python train.py --num_hidden_layers=21 --hidden_size=256 --num_attention_heads=4 --num_key_value_heads=2 --head_dim=64 --intermediate_size=1024 --vocab_size=2048 --hidden_act="swiglu" --norm="rmsnorm" --norm_place="pre" --norm_eps=1e-05 --positions="rope" --rope_theta=85600.0 --rope_fraction=1.0 --qk_norm=true --attn_scale=0.125 --bias="none" --tie_word_embeddings=false --parallel_block=false --init="uniform" --init_std_qkv=0.0271 --init_std_o=0.00418 --init_std_up=0.0271 --init_std_down=0.00209 --init_mimetic=0.5 --optimizer="laprop" --learning_rate=0.00245 --lr_mult_up=0.774 --beta1=0.9 --beta2=0.95 --lr_head=0.00817 --warmup_steps=219 --schedule="wsd" --decay_fraction=0.726 --decay_shape="linear" --final_lr_fraction=0.0 --batch_tokens=262144 --max_seq_len=128 --doc_mask=true --train_tokens=901600000 --max_steps=3440 --dataset="wikipedia_en"
MLP neurons of a small language model. Each row is named by its layer, matrix (gate and up: input weights; down: output weights) and neuron, and shows model dimensions 32-223. Each number is 500 + 50 x the weight over its row's rms, rounded and kept within 0 to 999. Numbers have three digits each. A neuron's up and down rows have the sign that makes its largest values positive.
After each neuron's rows, "fires after" lists the tokens most often just before its 100 highest values on Wikipedia text that the model never trained on.

L5.gate879:530442509483406571528502459442519536421424391537499454426544461502525531413467485487542541588458473498501469459392440611475479466473489560456493472482450437451477492505555538550527520374532450511456553408514580510532434437479485471539446533458475562407483485533513470524492581488529444524504457551514560516573571473470431452588475517418531457489501488526385481429544466441580518565495422558493534480460445456469497483445483478553521530415499555397461469526506456530485584547499501488510506497497485410428515420480567481570525495519496532524501515466533425484537456596493509472
L5.up879:549429515499399551485441484461497510457506457383447506508473467635430559539533545452515461571475497576575517507519516513542494564533410484526513471522472409506538518560532419469426564493508539397586498466567469460484569508423492575464518547458504457519592489594425519533613420513525464554498459452492477493519519474488449506554523525454539442455550502455437575462514500471524633559556505493484513522513505473477507509417547486425546418515575557484507586495492417439464505490474500435438496576525551532490479532526485529453579501524462471607505516440495648456476514553469561505
L5.down879:383557568484464539545411513493489584571466430479451465506530491650487453643511502469527447518526490485413559455514459503524560484490516625464571470499549481546544536469424589427552446504571530473510439523491502456577473489525545455511515499546503554481407477520448453519458560573511409519462531563542491584581510432492509526504550464493581472482436521439527547448519484523535432517542540581582510461444455622436543553554507544407561551391532477440474495549491522492477487490528615493477478511446496511445525485479529458527488484597517483481523574582428441590553451412500554496
fires after: " H", " h", " O", "h", " ref"

L2.gate657:487475513545521585489449470551493504468559486544511526519461532492478565488577508495523600519405453459537491526526515444502477438561426525492510524460542497460426510515550414452375515452450536502377417570578503591624507541552432444485455526461462541542561564472449463483578462479539473473469530468569440587544454563394529407505465485404502507495551586448541470445417573474539534506477483438535541458496489451480504514471497478544505604462516453579476510500444555511424577402402572500575454503484493443486590500501458520486459523489482440554494532460449569577531530574524477517
L2.up657:545510503407439491369488460536550461525581439454522491511452457436539544446500502430500412482492538541466507548565462526483418449509497557436456455512506618431473433546460495492447442494478375570432528550414434516501509550494504524435455524512421537516465339531408423504496491572486506479458527503574452536467528506455527547473485481499533446579485460500530439413511505480546459476473478564559443597618465538495471548517499448502496530470469476412540377502468546562565482494513418539552499545529427600467539517546508622521466503421529565520500577509489455440475536513353481499
L2.down657:526401451487501502369538485496580461479437436481490496493447604544488491486532500487448435546482543492523495511483490484497560582470463522542445525531476484479550434588417449431548577515424460490455581469439513527452441534585466516579499504596530589493593454516412564539610508560528463549546423508581471490497526554470441552557528443498513492467522540503514452547478523532534451488497510520519547559560591516458491490506481528521556502513411569513523415508513564446618548501427448555516479569516440447539519515454528611571566568546491438633515498525411496485613475597457502445
fires after: " (", "\n ", "\n", " num"

L2.gate840:572526594502497433431475524443498483474512528500464492558585557462536478477463513486501543508591502560548425542491492572491501543449529546573512448557420672424492471527502530488508525505469474560520467570468565515392454568430518462443469515489571548513447473537458411557526456489547460451459594472520502502497607459563485559502526464417488508565515462510477422626411498527518444508504527434532450480549451584580460470480598367455485585460449517474496538491424522504470563482506401572505520514487493540538497559555503501498488539579490414470521515440474609444517515442461487492
L2.up840:473473600529435418422603465410520457463415531394498442437519563487546574480531483516589478549522458582635515555364467492451460528462595509490533523530442470474493459595500578466491646481512517546498503563531438550480487570476499468609524513451516509529480444531447558531555494515533460496545541468514481519542550512461455499545551467546537500474504548486525541516505510586622472536426595450563496406518396425500546489510485518504499461507514515501591635503465477557402511462481493534524477634544520454576576590566500540489442586455595424503502470414426540533452460548514487478
L2.down840:403460521577481446425492440510488547456473507533548490415444520460544549435580461469530612593457423591576680471478437488363527493491497552498484437522419382466447468578495500476412595525478475518447492538457418522447510470490539526497547516579481559388467553462548441580537398536533523509450486494453545521492477523533442506493441508557534559483455501551526501574494501501489480525487524483505435415610383505562475504550434557507473515519489565566484551511628496562510371490464482509484512572561504455544500540514435421480442423426565565446461493419440531503468507514499481475
fires after: "\n", ")"

L2.gate847:475545510471501522543516498444509490426496396493431499517519459534556516462513430513457529521354389530554475467611573484340493384474578513469522597468534464526508432525472499497456512425546462497545489572603494555554472524510507465455526471491408551505516466511501433546512504413533559436454432502491489517526403495472530465512559554511514518470500537562493531545467492470468508496446415576540462474533537532536629391534452477448445511484502502569506590499592441494450597472501582592501506551482502520423454520443471502530387453465432528526475518527459486469526532431526375513
L2.up847:544561496555562417506517479441521517556555386489540529521437541464418524437410477597558513428447504523418515503565535544439488463491502590501456445462487510561416463588526483473402466480481472543516430524545489477565476550512596468514436472446464517457474441444562437543423523520577466466487445516439527509597493462511521430503468556479485541406471527416494420639464393435456512518470491584539447491460529515478507455510441464523589491573525536457508495509507469435538561466455539535505466548569483562464519541499423543520408454348398566536476467433552546580572478422528524509
L2.down847:548462519495507434479500456523589461622514474505556509475524614521431559507460596580520476411544586487483655471450540520525512495483438485531462436545411450458546521499598444438525386501526491519432486436447500483489508556487529547530518491552614558490482497492541425448458493513441479601442540422486486560556584532556457457509429385471558531517487496409458441457468514464522560537494586464514466525555476551468489592451577611583529516540508535462508397477469558534587427514486408496506499504526518502535497533486476595497558489532515602499528519430484515576507529578482628444
fires after: "\n", " ("

L2.gate227:632402596597502501433497501543444490596506548518491503399526537506506581583568594552600509489467588480432430514473475498532537501422471533494463440526441495452483520527538493452562501552483583512440569490461594489433533441543500546551609548487504491522503576517453498429451481591452479473452541489540469513479416464559506521510523494498551469440548558406523455529510447554521503478491455427584505471560518445551477584477458447586465596458388439534541428482416468562550585541544516500519540501440536569575497516517473545597521502522486490554434507510509462513528541515532505503
L2.up227:528516538504467520487491516510568571497611488519527475558555535469394498485486526520551490541540445473466483478539499484533604483438506628517533509510453504481450596501463548509507626517503594456563512431463538462395548420518501603501536584405541481563466472485535496493449471507509548396462583486430470503541514461601568497424470467527546470439488622432548604522563443576528509509579548528545519432533529499511546507449438535532449503579465499577510494486420505449477636506408511499450508489473563493597420515416406528551518551609572481596519429469595517517506534461539525467
L2.down227:359528529561547518558491473443533474442501468501511463563450401490468480401503393493381509555537453541533608451546515540472482501530528526562511470517526491569503543482465536496427564478505504530495475595482362593534462511481509449515488455484533516519493438435451453597542562511551536561582510517396499553513572559550502488445493521587450554496476509491533537495556558484489567430453487547455468483512479591469589442556441527459458407569518530514502602497525477482529519529481481429433435554567482457503509491424550386497498450436596467491547494503516530520395494408568473494
fires after: "\n", "-"

L2.gate781:480573516510535505557518568419588490531458404515544481530459424563504519541535421502528462533377491598436479571541512486476469428463513521483439475577569480498552484444439486521473491564429461516409429540466484583498481560542424554469452558579445445505496446563471489410538547491461448528485496537579561498536515448480408476489499517414501512543486502540513370472400492449437543486484450611488452539574433536556589559521555448512349496467502507569512481409507587510620450501581535569500500393539481521462524505570446428522435451461493564505463477533491497556479447496510425439
L2.up781:515511498517516446464476536464493368535475497517522497470483535470442465521535484543519530463500465517516556596523464496527446470561543516540437535509522564485525465542502410495509391437475444572444474421489438563450358583490469480465494506480469415504487440625440497494573428616510458545483537488495537497447453387509529513450461490449546495482420604450502490450489493395481566607497489509618477486546442483532545553518479389509481482560522540491547528490562553524549484483448519525493578402435415475461494610597442578372498477475434537530495480423514537536510376492541530498
L2.down781:476435477512596505456507493514415414493466604478494612479482460461531508478527542452566486499613495467562498467375505463566463547465441462492491540513466521485527383501577467425544505485537481475459482438515425494501499568408506498552564489525533586552526558479511446482465447596615566462474479472502522530501478442564517468437460513438508496454466537437555517494497644466472563458507498440542558521453597575382464554488447490532633560558509560525453422456524448545526501478429534459478578519460511504525478529476565544483551516431480552454595532476453598609580405480497533544
fires after: "\n", " (", "-", " pre"

L12.gate547:413536525463505533480454489503449498572511494525505536531448510509447548524525465490475556618443468530498496502463503546528542508433482552505616556533432534502542562582516554586434436525567571480445496462549617444560464558440474570576491542457572537549504555511561424493441497475386444504493561516479579482455553597494449506566452597478483521531547565422558511493422477503571530525475514463361466443488459509477566506429528572532530497527484525485444478503418441515510492519455575504425515454389507516476617512478514602423501513507379500493514562512512517398358527496530440523
L12.up547:443603564439448431531560476467567423474501551454469488474527469424499551425471518463495572488518524542531465493463420495529507526558455501469542525504615545512475492389592509570555476408515460461590541595512502460428518440442499565416473518499492441486534451461561431492490445508472604540484476522497503499449501540458494583488473523485535505426475527617500528412528468460569483503513488413581602450595482484533520497533420460604494450442473522482387487485493487504453576466413419527536476483460496407491569542462487456447514451500508500566586390552526594409488422530461518529
L12.down547:524508566480496477504549529541539605496606417426576428478483591439496564501580500443392459453399508527481439497480516523596390548501575386412467506466496496427495426485423494507503538542527417465478528465456453464539507553472472572456605514470447521542510463485576422476514622477387490547498485549514423469504510515518463458482503533536520530471527462499523483519543544447526495407429507486484522517451435420484507595582557535473534547454498488538577520526545540474508527497592408537475414480557478421521518591434500495514462471441508539547513510402483537513534427558532480552
fires after: " B", " D", " M", " b", " T", " "

L2.gate644:529485545481545482452548550483506516538497483472552509355494587547529563491516397495502458615400544488533506474472473493571457400513597526504506505466539537567490531546533483507421443465453476528404473562535549508521456564560482439516508470530469396499502404492521495499560575465458597496474501442520595496560483489482473501482458474519521468516508457525441490515544544499504536449446415504460539623566534503600559460450528485612393589492378394419576484405479476510591566400513582476488534511498465503508525446584523495487369449471492475523478479514506513555487423525493435365
L2.up644:477618452477600550522545421469460464453629497447510582503483479495482505494460538507441496528500463523512477512552504491468489442550597520547513574585551350470441458447438470496486486501538568423523434498531411497551446471538452466441465423556520472530462460522482513539500484517560549482510448507474529493525428505451562426556480566492488499459537506569560503549503591480386541495422478578483586517532563458446531505511479550504493535523544419546493547511551431467458538541527523531376447533520496516528485503598500472471470471515549449471454459531464445468466489490496401511
L2.down644:631499448476517532516532455541457498333529555430471583591456532533527604563596550546510487463502502538537636534487588478541520483481524448576511532503545445546462499482493527472564465534509630485447469362471497454422448434496488475374460446513561475519459477481529362497482491531476521492498530497481435541508523458558513473534446517560474491529441533514446450490512578553437474540597443520530491643544418504474485524484454459473591505538606427506547487526467474383560474537471499479391590463455501518498465459448487552571467503510477502468551477512490492591602466499532482503
fires after: "\n", " (", "=="

L11.gate337:434491440558492485478432463463478550456518553475540516434597565500527618410511520355456559471439483486561509459452564502521496596426497534575558553540450496484512471512543582506427539498491576484504519506511524518433456517417468512512575493446469539559540548486450522529513510546516571545402409608505516545541435465492501386453515561414546596619595538479478489506433521478520583511460513516398481523509507543482458494393458417442488518478459441524547439463574506500415431510487569523484439509513495543452470470455423412522391526646425557483430494623528418430480526565509462576
L11.up337:483491496472420390551547416541527516613556447463544510504521455392496407494450518482505571528529495437396484440483481539523567532530540632520466455450639497574466576483464537503478483527552404412568466530396514531472523453495513528459528494391568504495531600447489485458507575445558450536556520501468531464561544481442447536580518485496486547474474571469521553448462487519514551504555414444468532484497439502576570479487521462573508535579456543554429460524507494444398475481446534454442494524466528453440521536552461460407478499483461456484486514486479496515532527489536348447
L11.down337:518549415493415562459559503471480546518524472521562428525574582518516517491540509579472562503463461477583462521392580416435482584531575522526515521409475535573535437496566520546370486599539592461486527512641488484467497516473506477457545494533497530535451457511457382457526491564475520508518528446420532539513452458551613491472536481537522537534462541550515431460541539500579523603491556543475466472517397455491508483498498503420517537464436528458475556539524486487489574536549505486391484534490552545516444489428525497521493590484500508556610452442538533460422574501488620533
fires after: "\n", " B", " |"

L4.gate601:461492567491582562570465579607494466434556430498501576536435513469532482536565450477462493587366545432484485503525514489505482487507545451449469532495510533482475525593437413470436465549526453459508464543528457493591496472620472481443638383538422441537520456526462537478541426438419565470496522583500419539577404499482499539467529489511490477497476430513531456506511560541522508425505466490568551512490509487449526535521474543513535551417461556486568499522589537501497590549508467577547527510378468498550503565521511553458397482440458442532541548549491347566540442497584471473
L4.up601:436531475454446523421540491433501464570484504514453496497482498567561494467555482417566429473489510532537516421522515521467362560594475526425553525517434494411634483514435476554486449426478451508402511514464539480495477527490476542455483506482444430507464466528453485439453568575491571481416533459591555520390401475527446365505512502602477451562502438537443562296492522502466483572514447459473537563541551506516500527373539538462508519448487458540424420514506480553536488568332451472438469503549442570447511577504493539499610495568460404570584528521540591394514490546435493561
L4.down601:521468495502463493568514490500375581350515542404437535532406543460480451467477485498473503441502455414527335541479521582516442557474479475489481482431526454556496520521518543552480618553438547501506491589525494472532489467558440478503563479530434513473521499534406472599584458518576578473555417571497496469545509575570459535515514422565474467492483492471521456670423545569476462483498419558392490524513381539488493463470503510455499460425513536535534520574432518478545508458476544545498550549540559524509531577451484506531479488476539494582476448549530428477503521469530527500
fires after: "\n", " (", " such", "ec", " n"

L2.gate739:509530475541449488549519434534495495544460523518447453479504470510490509486560444524496514445474569530493503453452509396503516576522468500421545602523534409554553409521515412437493552492454547398485546462506518453566493505587484491494440364577470574518517507562487537537558576456512526512515464400549476414519455497437408350412465507554521461535502524553544447540506424466524478504536505501510399394495524405475419520494604518570425566499516420506503491526513516607582558528518526502502454382517501547494471441562556521511547453510498539482403421411539571502466556560593494467
L2.up739:487439477510480604509539463364475468456466454533552562501518623542481515435502435478428521589380445597504507472571481451428550447451466467466489474483557441524521519560561529528529562432536519507525463456388523527457566512516450531561499514594485502505600539544510426428535469484506525456527437488523506475587564458497543474484484492546474540416415560489559510518450562543440495550570549480439474502520596467458525462561396523535487467573493415522503617525479523492489498529489635564379491510591620468461542472436425504560523480490539563597523496528455467586508592496493451480
L2.down739:476543506481506516559432508496511478449497600470506528540418427465493536503577534445402484435556390433500332510522556561554527450460499519523458529501460512605449542530408524486417433471438454558515448414434473420514507390448511544442535507426536473519495451552511526532451447465410409453564485426491557441542464488511530550519544511493395412487520440560467481473491500544402414469480410583437449561482451524494466419413511498487498525530601585422583541470469442474525567540491498463581470502459559522509563422481498494520503576544478525476497489518610433484511438427458581492
fires after: ".", " was", "|---|---|---|---", "|---|---"

L5.gate845:479484463495488513506513483356489537428437537533448570487493485441451483531480484513608529536501505528579466478406561521562465559497526502508581546592464399434537530601454545566543527463553536444545484478523517521546510473459495480486499508458458508576432545500448521558408516438576528481488512460468521495549582545466568374498441507521542517511560568531396515459474489514513554487450485510498492449517446487518459510326468468586416521505481433498497497444471342521427517492474513434325535413508451471442535524484447472556471533374470481464531526542478454400527521548598417464
L5.up845:460400470564514453493487556466500467515514544525568497545465436454434402488472500516535447453561579479484513494481602498583326501530473417578524532503490591445432539513471546506470579448482572579397496419547410518605520512428545513501503493503467482580511556508484546488411510518480474555551448390488548416566528532544555436476398568526577560411524562537437491456467515482547439490545485573503452440455430485510449523509528596515495423518460567392519517442577405543493524475543531528430541467495530538468427498508538529556531534501471480450534532487505523438465484495434426553
L5.down845:416549447458498495515496570575517502590577424521510502511561475533523466484482551539503380474477551504485527444466523533491478498469576533539473459462454505457522517487507493510457534387494522576487539586449458493563534564556472468452497537415482449515475491504460474488501485593516479526533427522444482435562442500510526645472480452467481469497513493475525558496491545466537480447516506522545463490432546555566647478575509607506548495461415505492462562539591497548532538568509579534530509616494493536571427462577539539465532549585546449489479451404537531531487541510442543536
fires after: "l", " h", " H", " pl", "H", "sh"

L4.gate143:558586604453351535522490501464489623561509448432449499495573572484557507388498513556519602489496468472555468522538506437511534530417467484507463475510469421484561488589483492480528518488583544419472529558562523498459544536571484473457475536453432515513487426497490551504528575534446509436438554516525450542483498601481546568551509530409519423532488556403526442477489454473503601454485496524519522471511505430539461507460470596546473553380436509507509609518506489503451431461485427454588591481534519487497532557484544442564422521494490611507519579492475440465441632543539462433
L4.up143:519629550491403471425487527488506574577520438497527468493524579462530488382524488497536555501490494502507538527524486419490512564458506437468412503476501435574534473576537591459550470512582527473523527580581472587510514473496545536470464544528437540594519448481534528488505586580468524412466566529527491592420446611520517526476423518531503480518386536421584485532449448407487543474520500410481567429383489491448450503496453581528491552402507513501557593506474551464492431483445446514621541519513494535433477503482581422482487424453551665455561479532511448509410614509519499515
L4.down143:396478486571527459467513467526475433581516528534516431476473452528530433585468477478482400443508513531449570510550486500511549480530541449536493487465538545595492456433571486484508355499514451450556534470375455566529471438394494500559487451496568479524535514446544426456503512504569546494526456528556541523484443558466525419446504443634436639628522500570479521472426475509609538549497513471469542536416537577509502487513562506479437547450543513505566419387477523352497512517513537556495508531482517566362427511477520482460512468464561506498462413550539488555429453528470542551
fires after: " (", "A", " c", " G", " \"", " He"

L4.gate697:547457519449402505562442509495488651508520449502448505555645587488483476505519516487547470416369553434457436475403587499514497512466397534541514483515417420441451494570518537545513561472557554416610451479508426478506517458498462454521482515481460555465400390520508481605559432549461422540477474546512497533503503509605496538510536471441487474474564572490462469484453493405466611523455499579545468457545505491569511556453511475534509545513470555497415574520563433540441493471459512549479574490406552421566490492442498477524389537519547517462411531547449497474527545506487576505
L4.up697:472511434473421491500492494448478589526581511572479441540604582399490394462503526488532528439478617459517509546395492424517547534461497470490505558519527429498372532559543545531540537502553449484581530480441395490412542412505487498566503511618382538495530487513532526584400470514511506540476493548463535541540424435543550514511490388522552426369465642561558455513531552420508531502542537540508474434474528426525467522475460522499544424547473485447427549516470538538465492464505579549553481523540427523511495456493496481558473436540499590470517491597566517477461550442518473500
L4.down697:451529506597525457473535476462477483501581521537521404466489459405595488468547549495505470425522554491561604585473530395496518539528551510474516507468597467563550522450555478467465462526513393528523571487382501528417463487543567496493535454543479448554563584456478396484407538484526533469545467540439501512519434428497532435506498438531540494444509584516589489502534558485626474441569533567478546570452532462475548455535515547497517445456483531469600471420404589538527538492521570537484527596576360544492501495603473471551537427516469562559559517553546485514455524511558389471
fires after: "A", "\n", "F", " \""

L2.gate857:577512491487512538409498485436531471528507456436430475417539651470490490498498532608465488588453500523537479529547534455452513487578423475562450601419435439444500501589520432526462540434508602517450543546524452577492509535439522495499464579490507468467485487524386481475588482545537546425492473457449496514575518452501535405461415549570521446441478508468460491490452539555524463534417514478487526516563442460529384492481459490556527526521504468493501569544443463454424484488596514552379472539488556411566516482500451531495488499500495512693537452491571437401497525504503488501
L2.up857:476554558484504492510501471451470517544430467424509488478432526479482551467452445495456583495537400436530494388442467618521529498445481421504485474438518433546487402479462554486465492469456577551503396514481547513565550508559370502457439434525460549435542568497643593501481464425465479589511441421442454398541493546454472450524474495531473494543497522437419539609498427493407528550454553491499499547469590506471491541419531524460529485539501507441562470458525429544491536443539453478528420400448461586527523415423427471503500488522452505386464482571424407441469451487526400476
L2.down857:554476485537490502324493496423526495495501449440544474484467574519507544496589543540532451545487541553559435451506501446587527530519454505575410565464445471501441609490555421492459500572445620479510496504486454565430439466492488560516481511488498408535453431491503433517572502466570451540504512511513505555492486422414508475529536510485538468491500574463397513444520580517576507510445461522447460560505506419579434524431477438469579454519544457546500506512426570401457618365492522456420493538454545481509477576533481505517524506482535579552525371537561443483533452556467468515
fires after: "\n", "|---|---", "|---|---|---|---"

L2.gate970:482465545399507469403436443460545490536532480423420599442518603448419457510514603519484483532513387595621494524448397545468527502595485474578521576531418545415533478515492530561588644411556517552490519479489524473433471489461490507503509564521512564511412493612473499517476495554451533467652526477465543425486630474465481562424522466443501542438582537522563497518498507599564422488420556455507474442531526461505553523511498499486484438464476521509582509473500480490435472545551556518501473559465486444490526457487510449542454598470473403520486476436486488471501452468537494476
L2.up970:484553545511510491495558484471486576484472502475471571544486488383473410540505502485420501522543488493615460519425506564440499484556618466524609551492417508443444461525491536527593589435466525487609500397471500530390488483526549528484507500560493484474536484421434447557472523530623495468470503522364387425453473478604550507522502388510514562523567449577553543511504504509492481514488559416473496459471508488517442488564485460475539491526514537506567571448508502448477572549478529513471475449510453572550569595543455472475459587494471449432444439501463452446488411486500539494
L2.down970:485453484525493422552481519467505544536399517511532414544518465599540585423504493545496541587466445564449564473549656477486447509501471476445411444476552492517391581494501519539444453531466477475469514566442526523566558497460502503422559472544564512529503590462510461525604475510510428596456478521495461577471480515504398475493446554568571512510419532574469540508544465403472584502547415482474622507587483550568439486472447569523470493627532440610417429479558493568516419558529484512441551523539550498563474461557537517420538432444528545537508510476586576510484505510431530532
fires after: "\n"

L10.gate704:486551535459472584483522469387573515445501561471508535477529497494417512498499442467492557558435469456487406484401578430534485517472560418485505550610570533444487415589580483524495551416512445470486538507507470378542480455459576520412537516390429557501476447487441456501535519510436562536531377553497501491470508578552495431455569568526507374430509505546491504491482422401483530527450507426534594541536595485502530498384391526504465473535495490472473593487478509544535453572486532519616513443460501455592492488549497531496453537446454559401506579574468463494525594569472439507
L10.up704:447514473506428481547518474639545538585492532545541482534454529476489494500381439577482459478520497419399477488550489475510477452480441477576515413502456479511529529453573502435466485542579508553506571514512507535566482467524418406452410492583509442507449503540566516554473551497486476525402451454536530452448493475470544485549450470522477476520535417411525426477372502539503451512463522537571486408520453560482408566475542426478545473479390430501563423546535433421606568609538390565438552569519477528522501418552523568481490427512439540491537543433510506498533459456519463545
L10.down704:502570533464459517447462510493551445508479456471544497568563497504444458524555485525501556580501553504479394444547577451472521522504579415521520593465510417502471459532514571571426528575462383473482522489588525538538472522417548523487457570509432480393468470489522466523498458547449449615362493473444457494491492534644474506552415461482508481473500539548523526533537512434607535601470478533555576543517505499517469496457464514567476477512587494496438547504481424396555511489469530585466497469555507556530409456509490656455433519493491476531554593449504540464451493482466568513
fires after: "\n", " \"", " (", "."

L5.gate184:493504443473515588517438420556551527459461448548468551402545585475494517509520520491451557519466424461553461505535548556525520409383526548486504456450465458549551481650499492475542503375543449440499501409542564473463515500588514474533480563515495479464471517451513402612562513540570545477402437569494498483548468457445516578576557577448429519425552437517511437562511522528448514527460493530477411545496532460481568445463494417583563542479416552420466501529503470473425537551518446486390475436489475443487490555461453582465463547489519446494402572492438567510580576472460516448
L5.up184:447468586365537459529479467576515462554511565502455490508504565504564573499423433516476543499447487524470518490482390467524488463452409506531491493383570502522455523482513466521435447533498516581485509504547573531462586564564501527529530495444377475523574430640597523580520532570476581506470446481597517448496517607474500454501443473492470462512488464618510461474473541474371489428559443542448488502568519471486611476528487474609552462525475564485507479470550614573510498497526501533578526538507418486463539584472503458483492495514435487415486493601522469479562508474503348466
L5.down184:454446496444468479473577431506574528463582470489470571521541542519493438434511441536474466492429556403571637505530516496473565502467507533437446562530503496467495595567461573469493429534512442531534490409543494543460522397489482463514558564512531545460523474470551372457498467603535651528511417614546525449517511470576513487536466418504452536440548529507541450507497477492445549586509404480610468503542534506520538446425529465489477463583503588472488520499484504426570545422525426479489448568457472509485532482497473606584543534478482439429494543492564597484529533458457542529
fires after: "\n", " \"", " (", "==="

L2.gate537:549460533506444453514549469525422497533494485460515503554466551468489509555580454487412495443558535459528447491435564574515530542578444403519466525554516419526504421488589423520551439486415441446571474455437527444487573436458483465475376495569530528456460512546452477524453587545557458535599424551454458517485445513508502482509400524477497515458564491490446520601492543507516539467529563440481500485483506551501407515467465612547541536467475519459451452520611448564494483625472526430500494490580454505563558476516589429532543537518485494398368502582452465572458469496549597514
L2.up537:564503507487577563433523429502463322465460459484572477501502568510498534457489472506409437619527443524491502537458509500497458461507581493542574511549541462563448463546559487501489505462449477536568375495439483523375537523591493510409487427458552495619518473608445488496537502518576579460508544457480405514459453512438526484537532434534490603501495485541498511495434505490474532551489478448544527505531561487555476586465488452476484516424551464559610432507479547486544517550599552420535455502525547547446450431580461509566539502615483533509473483565561550530511473430516494492
L2.down537:449502515439520544569489568447484501466469513448598542565515443517455595491434476522492491454551419456554216461540460470476527487483538537443521445513468551503547573472429566510488418387572420515514529519506586518560449472577391518497503480507482440559541450479517573474510454430511489557415616389475517490515484497487530540546523463473521519545488506495514410504519472523511501531463517560534568560447508510500540404529518379505398455532450513498499566455532537530456546504494432562468513521489554599556470488524486520473454473475526465534516581431566497485467344499428480472
fires after: ".", "ro", " con"

L4.gate954:496539477423498573544484508491459508494482461478478477473547625501484505451435491470479537565444571488557463438388523454569519488463482458499537512504576459474412485643515474471475447432479531524557513487556429431518491480491481482518467458516428511465515377586486498455491559494415476427559488577411487465533448462506562451466507473464449428402504543537451413500496611503521520481447541474555556448523587504575453530502533573528508519477501502509422586534521545483544523475592412477512600592331497484603531516556446593452459550434409506493401508466539533460488573474470542490
L4.up954:451453480544486537476471537407423556383552456556451462452532526502576388537412478501481405431482516473472475494434464478544574463481513484515510328574453507552459542516566522581502556552510538535570530455533548541394512424426462412415498477535484528448501541479610522554471502474470536562503446475546507505501488513479522506526496423481490504477630584487527501581592456516468555529565510528546520492474464492497568435502482416435487422454599571533437493473466527469505480435497417401562565495521574559486635459446493498478474473461460528432508502404520462518379429414474547478
L4.down954:513564585450547551597470539393502496570469496449520560519434491312457523422481498451523479541468521470519581560516455417492443461493552550464546504549569495508492481498584502534509482503462506522505516524441440494493512515518549460484486402564465377596521408492458431480437474532454494451505515618429522513456472457512562524416523504445517543466531480446495409513487477516504472483463577530560534466586562560564510493488595544547594534581454457539495533465435498443533554495560498428541563531521516516529465492565465470467471535470477509509510478456533533443410547569514456502
fires after: " (", "w", "F", " W", " \"", "W"

L2.gate344:465434503470394377494453503514474508537549527436478524453577510522456471502427535501516546341546497504508409420525527539580544601500489460558565507440435405388474472545509511486584540503519519488510530425549516479431535519464502558601449557434555479421391454562464473471415505542545509489490491545461486463499643530546599485469479514443525434506654545510489559617430434549525491534554519441461560447575496473491467480453562514390421508467519527505551528500406512464502571465595484510427571425436511532601529503461624488427490584550513466510423535498485446484488521485526488474
L2.up344:475486558491514462468494507546504556570475484359568421462495468504376593467518493499480522453421559484565467463468463442447535554506483501481534489531432473566430456526516585441534482389497588527529505493420469634418511521477553526542435554524470511548497406462499523471393576495531504537516526468510484523512533508525539436477449530582437631460489492400540486546493478533516538507522484503472528477540588409468419515445423557555462462532474418533516463416471547552445514443511543476582504520496568556566566446397492494562487464492553457575452428326576430525502466531548540465
L2.down344:535521496543578538481531498539429519505472479503497523538480457422432571472594492486461564574497487485516565492465468445393426460536456481445518466579576578562480510477478602554494566438582582493468532454447441556508576482423578501479490590585486443512537456458566602507553523448456493533547432484467514533541422567542449407520467504583480627439410478452552484467592524425449499493473475553445467546485549492570437479446398541554473497560487452476452481485544491521447481515422493508455486623469516479474475513503407493571502385446582464510522390415570532474466514530501551438
fires after: "\n", "-"

L5.gate62:453500420550545492453428418418614507471450406505343493462567518458441479456540524456519579538446493515487433428372505524397499421541441473493538472492431493448491486481537570532474499501548471511494518511522540403545493491460454486571505540539496566436472518536541464571482504559501419470483494508435510571527461542553545416475511495500522497519516549524373501496511525561485510637477462567529557516470440409489567518364467489439460491521495534493450559560436567464430448558505536439404462564500529476513485451531497443500484565448530547434516490455458500476437528543516418531
L5.up62:465494481537400467522452508464472479517578444462565376513524458479532541409476526459547509561501508451487530496553516562516501503407608544534453527537540517471498527456398553519471507577483486546449545525469589513560468449454532498493507536383467556489433464491487501510526542506481432420517587554508586405636543492498451503444504413590449469431511423472502472579544414509469455484461428417421502459509539477549529380518590503622528509516386455462574460521504451473494500460532523377521443541556502491445455419441634429480451447489527444429521544416477530416530395500492453395
L5.down62:510570480526444442503534445459431573529550490527477519513487484462543429434495569499516483553503559475553407499451540503397512503405573571529477512566552480358541461420473506449546608490490586482551534532419544560535527505464446496413498513544360497492507475621490531606511493557389428515475533530427466516561478418619435444476378464474551526516544556482538495487488432532503460440503462518506435478507467573465570489489525570527487448502442555556465445536452533507466572468559480486452478533539553523604559568564460478549462479488583450500489509468480496465533438498497427469
fires after: "\n", " W", "W", ")"